config.yaml
n_head: 8
rope_base: 10000.0
qk_norm: false
attn_scale: 0.125
tie_embeddings: true
parallel_block: false
init_std_qkv: 0.0213
init_std_down: 0.0028
lr: 0.000813
beta1: 0.9
decay_fraction: 0.651
final_lr_fraction: 0.0
MLP neurons of a small language model. Each row is named by its layer, matrix (gate and up: input weights; down: output weights) and neuron, and shows model dimensions 176-303. Each number is 128 + 32 x the weight over its row's rms, rounded and kept within 0 to 255. Numbers have three digits each. A neuron's up and down rows have the sign that makes its largest values positive.
After each neuron's rows, "fires after" lists the tokens most often just before its 100 highest values on Wikipedia text that the model never trained on.

L4.gate304:099148139133115136091102101122116108153120161183123127089104123114143156185143127150139126102109098121149118134110132149106133148187169183096097113178112125110148064182116122134105108080159143158133148125140085156114116151120141145055145157120153121054098138100088138149101140142170120161193149146111101180087121166118177156152126127156149111097158135131149201165097171092116104147125
L4.up304:097138213106117121147142204068118132097172093055195070143137104082118149163146176159193112123148144177141134145090151178137067121150179091143097098132144069089133154130082102079194081130133124136158206134155178133150070147122152149138127115114109112118157094106127118110153146119166129101041161120109117111137127090145105066078183145111128055150157126154156134144121095083123077123167
L4.down304:100117153130184137110127128085109152123110074150188130029120152169084146119104152171161063085107107108091142126165084116163095100078104143147100113231156141084097136069066120112165087107089153106124176064131117233067094109102109161084108117123135057136088144111125115149154125159101134155147179162133110093181119157185189158083148142176208113091106138105099176152180159164145107127111
fires after: "3", "2", "4"

L3.gate405:090133106149078166076151097178105100119150161139148114112122101126161104150206161192130137114087137177143085129136155077136196093094103117077108163184105169178124085145179118105162168204142105120165121138167164134086088104095147136107139174170106075123180137119154117168112126065138160163118129059100179139212133111103183082119119151181167136128091100117109134088095120135092121174135
L3.up405:112143106112132137091188133156107118108150129145173181109087110078144124145168141088097102131156191180131081143108173157110127165146156094182188106136189103132080133106136101140216185148140138121188119069168080133167115134112081187128096121075123158140174128092103121137153119146096131104154104092114084122136080136081122127139184122102081141146145158107126115087098175167141045166110
L3.down405:178095167092113102181105127188130132161108110047078092052160150158123101109117118161106078151164114084183189119088127113136139108097145127177053094094111164129131153128094075141118105210079140164110102107135101136166137104155116099167122066133113159179108114153152116195186148144137109164108120182093100102087104088140138112125125155085131126150137117164051155161158093173107133128131
fires after: " the", " (", " University"

L3.gate1286:149138068096185145142128106112221128121199105094111118160137096204116170150131099200118135125178122132149077177098230087051158098122185071105130093099139101140178093137139162090112132130094142135128182133164068139149136128141156173096060098061183121154102134106142114148104113104103116088048117109165088125139142072129118095116156075161083109115173088141131137104158080096147133105099
L3.up1286:114165111106167124113216160094092155094213152127100129077131183137162072151098138145111142163109117140179129104159136163136138157152121133117154114140132119134143168124162164136115108090086104152122180125134103147172145149123121132106116127161055068140125086085162102144092099124083130119108102102091130136110117176157137128085221121107116155092200169077130117078190097175152093104052
L3.down1286:091111088102145172162146128135138147147084117074142075200154116149146251128108130124147176116171174126126124163101093085091107054163163099048101170110067162101153108120151134167112181143094144153194083140161128131124104075150139137131116111071166119150130171125085172146157071138156102148143125147171082142164130114081171155107092079068147111124104131160130134118070086139174174120143
fires after: " |", " the", " of", "-", ",", " by"

L3.gate259:140067118154176196129100057194095119098092091146138162096144074102135162148128130109081161124047149055148080163146110128127122071099127100134086157157067110160138136105120150137169178106198139129100190188194094186076074125079042109195129146142137149093147152124108117113077108151119109114103214091149105143133111177143114130130144114110093149120091106100112095155065077148119093120100
L3.up259:101155143130096131164130156187102138071202096154153149104076101099083142136067092092140114154133136119125127097104086110121144112147125117168134103135157098166114158147145165118092180135106105106123132161150051153113130138120158110133107148141131147184108085164174183095147087144145212095141146169110127168137113152127122115093081160160148119182158188104105094106176106037138144101143
L3.down259:178107095151156127128132132141142119092099200126129134093109087122081133128196119183115087006156146151134108125184121085144055138137118171162128127094098087106115107150103134134133081068123165176115116084164153207096122128147144121139152163116178139154138164120111099148176119135132116179063087079102119163155144128081099131162121126175117130120110187142169125096119160155119117158110
fires after: "9", "3", "0", "1", "2", "6"

L3.gate284:132109150172176194045167109183129144067104113121121163118110093108143180128155167143164126150086109095166094186108090125070144108132120151137147094192128132119133062112122130091200126105117112098089100145092158123127148131120114153155143184148126052112155152118121123121120124162157049111144149135124182125151157122187122108142089122134089151191119185117160181121090048200134081115137
L3.up284:113087141124164133084141148151090138076061110115160136115113146126130107154128138152137140114125137106150073133095158100093146146144093121147158098125125116090181143034143105089130094112120165089114114160146139091106210094087178167141121123134135100141157156099111159172091105168130070068128126184151122079114093121139090090154148110144116190157105110177120126119117073142062059111120
L3.down284:088109129142103057132176145084114089162111108123179086121163151095123120126151127136113147067124145101129123098145135072148083148160106191127105137128116094135142183067145104154102126153133129164148163111115116125146161087153109105161105117089144070102103122101120191140134134134106174080113092110157110106125076120113133099118167100103134130132080088129168074115114114101131100102126
fires after: "2", "3", "4", "-"

L4.gate371:111175128020135205115125102142187097143135099171131079140148146086170151147091120090124188095073162132129063168126116106125195156111087146091117144184082099141146096126143182102138141166129147134122207106124191179174126118116101089117129185110097111121154114144101157149100150129196153131176159159166136165169180104176109140106146107103081127154164126140078084162102050100113081109096
L4.up371:139125164091170111183114131142095133148156128129175170131133192128163161176128137102129066120116092132110112100128087155085149142122093121084173109084107103153026158111135067140095113153103214115117109075135121151163206049146085157077179091100175145179107147063124135161143168165137132117143096182134120126115133072108125127132115118120148151118178117139136113142103153165121095158102
L4.down371:127110169155147104184164145119084101145115159088164171103107145102119111170168140176158077155153148117077154102122130156106085109159162141159147108000133137126114165158146047111103158152105151162140113135114131127096172088154126179167164093111138174128116131112129226126147162106095127095127118112125141089106104122146168099120120169132151162133188106180134119106136161189146109153097
fires after: " |", "2", "4", "3", "1"

L4.gate730:080115109063164166049115083121153130166156120147135148108129157096149173159147150158106115101099106135214112154128046153114203086065096089099163147185144165117146086152082207165120149140164138114174105070182163144150158123120058109125084181129106117117165098161074152165197107138156158104131129099125141150134126101160188107091118094118065146176116173101120090162128114127135107092133
L4.up730:061149043097125116129155086107154164150178101125130144092155160121175098141177113145143127063141133186119110075129042152132168124082068105130199113137198107144101176110104181169125175109194201104130138132136125096109191131125158116165095148120152173103099116164082139110164101147175142157112120138162114174110159123157134130155129100107124102177132180110143146130144131198134133148138
L4.down730:099146046078159068190131119116179116133163139062156119099136178139168102164115092134162142081168173145108130092134053158131169147071125108110149140161171156112127156170096136149112132106186142114092116041178135087148169114092167084108114105150133181118077057130129125118125087195150124096105157145120095155137147142155154105137105113169130169143130133156104161103106161133120111188126
fires after: "0", "5", "3", "9", "1", "7"

L6.gate1269:047159132101144167147135105127151098127110088098098114152064097123143162154167136160197182138130156146095118127112174091139151145113121139086138123187056080137164094094083145128098145149128146164086166105110170177128096113149115079125131155140151102115119133086110153123123162082176115077169125106167176132173106097178196141074116097105112116149098115157117134148139152135135067179122
L6.up1269:097126093114133161145183104124086142167077159088153095102140113147104082089196176166067086110115092123155100096125070146138153095115109142161143065169137079163124131100163106107097122140116129129109129101176108101104158132194111116112150083120131111152160111158070159147085169104144131133095165135095121049077136135171098161106121093092050099107162079132171111162122106164141139108123
L6.down1269:155138114114108090107123076071128142153080131149154117148123147091135085070123180232125108173111102126123127115071067156150149085156114149094092105112086106120139109129056130102106118163080131181100158159119130124092164177089100131108113161078114106126202113151105117142097130123099106108146115157110121125127117126098135173128142081149061132162119120167172146193136080145121126140202
fires after: "2", "1", "0"

L3.gate425:128102128140127097082123104141142155099082144131066242167112126133075058163115156085124157127104148125093135130143118142105115128117098161122122137171156092099146089136152146116093178114085145143148194099206092143128146143179105163167086162124139158165139156153102100155145096133168118093110119088184120101144107037148166189104134132133148149171223119141090095131125141136158059114182
L3.up425:140087127108115149148110204128150080098081151151096114106155092112176121099155097164128139152077148052134089108125115105114085064136132180125094141163117131167120172111121177167173104153117133159142130124174142150134073174127111156098171184122149200085195162116150126135141142153163130121167099104083123134113137119083137097100098129184021091129132151132197147130081146127138138148072
L3.down425:125136102109155117123078095104081115079062104138075154112165105138096072148127122162090134116093106151078124134141125135146117109138161168147122100213114071120142150108163162088160115165070107107126172094143153138128107153143086142195110104116142146106085175116135093135146123102142125134152152078146157108127101102141121147075155119158128157124193211123122126108145192118124121145110
fires after: "5", "2", "0", "1", "9", "4"

L4.gate639:136139103080126175103198102163078062173134199117074170152163119086130197123134105174054133086077095108124145175119117153112190086062163073115101108158154171083178122096185111142119131097124154095142096106168098120118045106096132164116187171073120143122125138123092095146094066095099118130076143134057198106111106100145124062084143111081114169125146125129109090136150188115074103131130
L4.up639:125109117144144113071111068222095165130117129146087144055117117114150099126175108168100062120162183168146171128156085110152198103125021159137125116099159097116170125140165115102097110198114150079134168099148058130148084130128140179130085123127146150115143137148096159086144123127130085144115151112127088165139077127180113092123115088182121135118109137045131115131144146166142126148163
L4.down639:135146106103103068096111193183088134139179139132087074081223106082145109104142084108080115118109105156144138166191124161166110109082115102157148108172170141095173192146151096092164072139099139083146172162140113155133131124173085114110115113154086109141184162133082074107124082101199145185144159100087175097102127065112125161109178134132155122138129130134134129144154094123102110135131
fires after: " (", "\n", ";", "-", "===", "=="

L3.gate639:138151113095134140085133129128092125124177093138093106153094114095113169139070111113117153089108141074205152164069131138062084157116123090109121150111143098142138068185130124140078153110107108166066166094145129113164106116175139151148175104159095095141185142145108110201088099225088113088071148062133087120106119169136143062160174099095100076091141167150111086130170158080117092176107
L3.up639:086091090159099069105144157149135134099061154130101174179105114061138141133083104145137089142156118127121101119139085115094105114112097154157144132099142124079115073096191082096117119125149110124140163164154143093137131128127139140139172114116076064112105150115153147146100162107110096135109098138099093154129097172137160132153127101092103141123166139101146097126118054158106159193066
L3.down639:132093168099140111162113095128174111169136092116127086127165135122168174165077058162157180143143152117112168153125112146091128162106148124116150131034116126193144170184112141104184154145207136168110165075124175128139088076116157170104144108089112115165148077120153121151113154128157120130124160149083097159186092132121162146102099117108076150195132150149195072085112137116110074168158
fires after: " |", ",", " (", " of"

L3.gate1053:121092138099042120068115141085079139150121109108109144154090201080143169151128125128109152102129048116121110176088137141075132151146138073119098136122130130119103088143117099159155083151164152143136113102108181140131178188074138118131151165134123151142120111113160072096124053143108113066088161145111110195124148143193131081128134174145080166147132134183152116103120135111120145134140
L3.up1053:139162116095150148043135137095134138134155058124165158133194151155125124128114113081082146143159114092164137106104102127107146059106129107124125068115139098178131132097182143091078069165125165112118130125115137120086132136075162100119167123098078099112124135155080133160097163077147118074134118129121127138113105146109096108091162069171185114130129127157186110163119129116136067168068
L3.down1053:098085095094136114094129102104058189152119151105076104123157185109137133182098147128146071118197155125157178179183156159140157121041137100114138150029120101170149151123068133095109104142140102103198129131133126158152123123127158135129164142161182183156086132119177160106147142032108123201181133183116101150086087154114127145116174129115121086169115133147129157121109124109066115144124
fires after: ",", " |", " the", " in", " of", " to"

L6.gate1274:111125126083143112123126087185105143125100127142172133151127132127135100162128101086121073135093137087090187161120129118111180154124131167106100042162052157124119147125117138108089102160144126124169182108164155107078097135145087159089185089077141134065144098142105074115149101145171153118097159118140120080151139158122166078177161092109152161159175144156093171083109165125153141085140
L6.up1274:107078174117057136105121122080156144120099102125119087133133140113095138102157159166163174168145144129109085158178164090084121126099077124116105157166054134082127106091082148082134106150121098187183111156072113161134130171163103118098118125144073155126160125089187089099094166204114080177136162137109153151135153131136160106087098140152146126110234064117136138157120128129041085155146
L6.down1274:140083135146082100138138122139110160150198127155092116125117191115089131157173115108131130138153143155077143150129085171161127112066143176165126142180157129071101107090172059083206137098155169193149115109129160152169207131123175149134119081080151146134056119143106114080166166093120159104072193084155121110082132126163132127119192111186147151122103178146165145120153150166147137151090
fires after: "4", "3", "5", "6", "7", "9"

L4.gate1295:158090138167113149087179094173154131121063207196079092104108129101147126159132104126128124134126126086098136185104124137099113119076113106129102103133082121134116081140136107157132146121146164109080124129141092137173129160116131172124147189178136113155145139065153088102087120138126167126174139186139142128116165124112178163160044063129076120153132133114176169082182156147139090135094
L4.up1295:062156142113121161124166124139126162129099096090129061087136161099177090155130139193119130096095116158108151120123126108140126140138135095135144106120091164112128146117118129188100108163105142192086109158114124147065167197127131166156119141145121142060160154138148060128062135091147083169132113130129156144106196134120121109115135128088079124144171054108102137124118135091089116170102
L4.down1295:083156124133077087128080150142173145153171132131138149108124134070128111165154071162109139097189106108159143121140095110154166167158097191129136144154093108160102173100120162135143150116148102202138134114144194137161152167121135174079118107115057110094144086186120118126125139088138115119200118189118103125134127130111132133163116094096098167101113181084117171119139178069139134134097
fires after: "0", "1", "5", "6", "9"

L6.gate571:107112169141111115166171123155167120060126082156142103145119133084136154104140097094132221096125146106143086121087171170161127140140106109130096154125150073109125116153141164108169111175087131138192152113146123167127077085131136162155128156182120135059189132098144120140129098153127128169086154177173093157146170123145045116109198111091111204175159177170154160169121168088127086100135
L6.up571:141134182140074138221107128103164105099111108081103100106056169054142080138065128102106123131108109144146063077118124134129100172130135104065194139129079106131104149124139137171072110174099133167143145120135147084142080100139080135101120090164100109095120124165190081128139128230126139102133133107104123135129099124114111113154200097118093142101157122131129159091162128122098129133095
L6.down571:123123127190097154158122136115125094143091169091158107147150172111095069109117119103107117111128129107117132113130111152105123182088121160121168117081125154074062092111163088130090192128125127135124126182092156084150135132167095121125080075139136197111101149151152110086105128129088138191113092155115155086110098141121123126153164152175125089122137067103130115131122146129132158160134
fires after: "1", "2", " the", "9", " ", "–"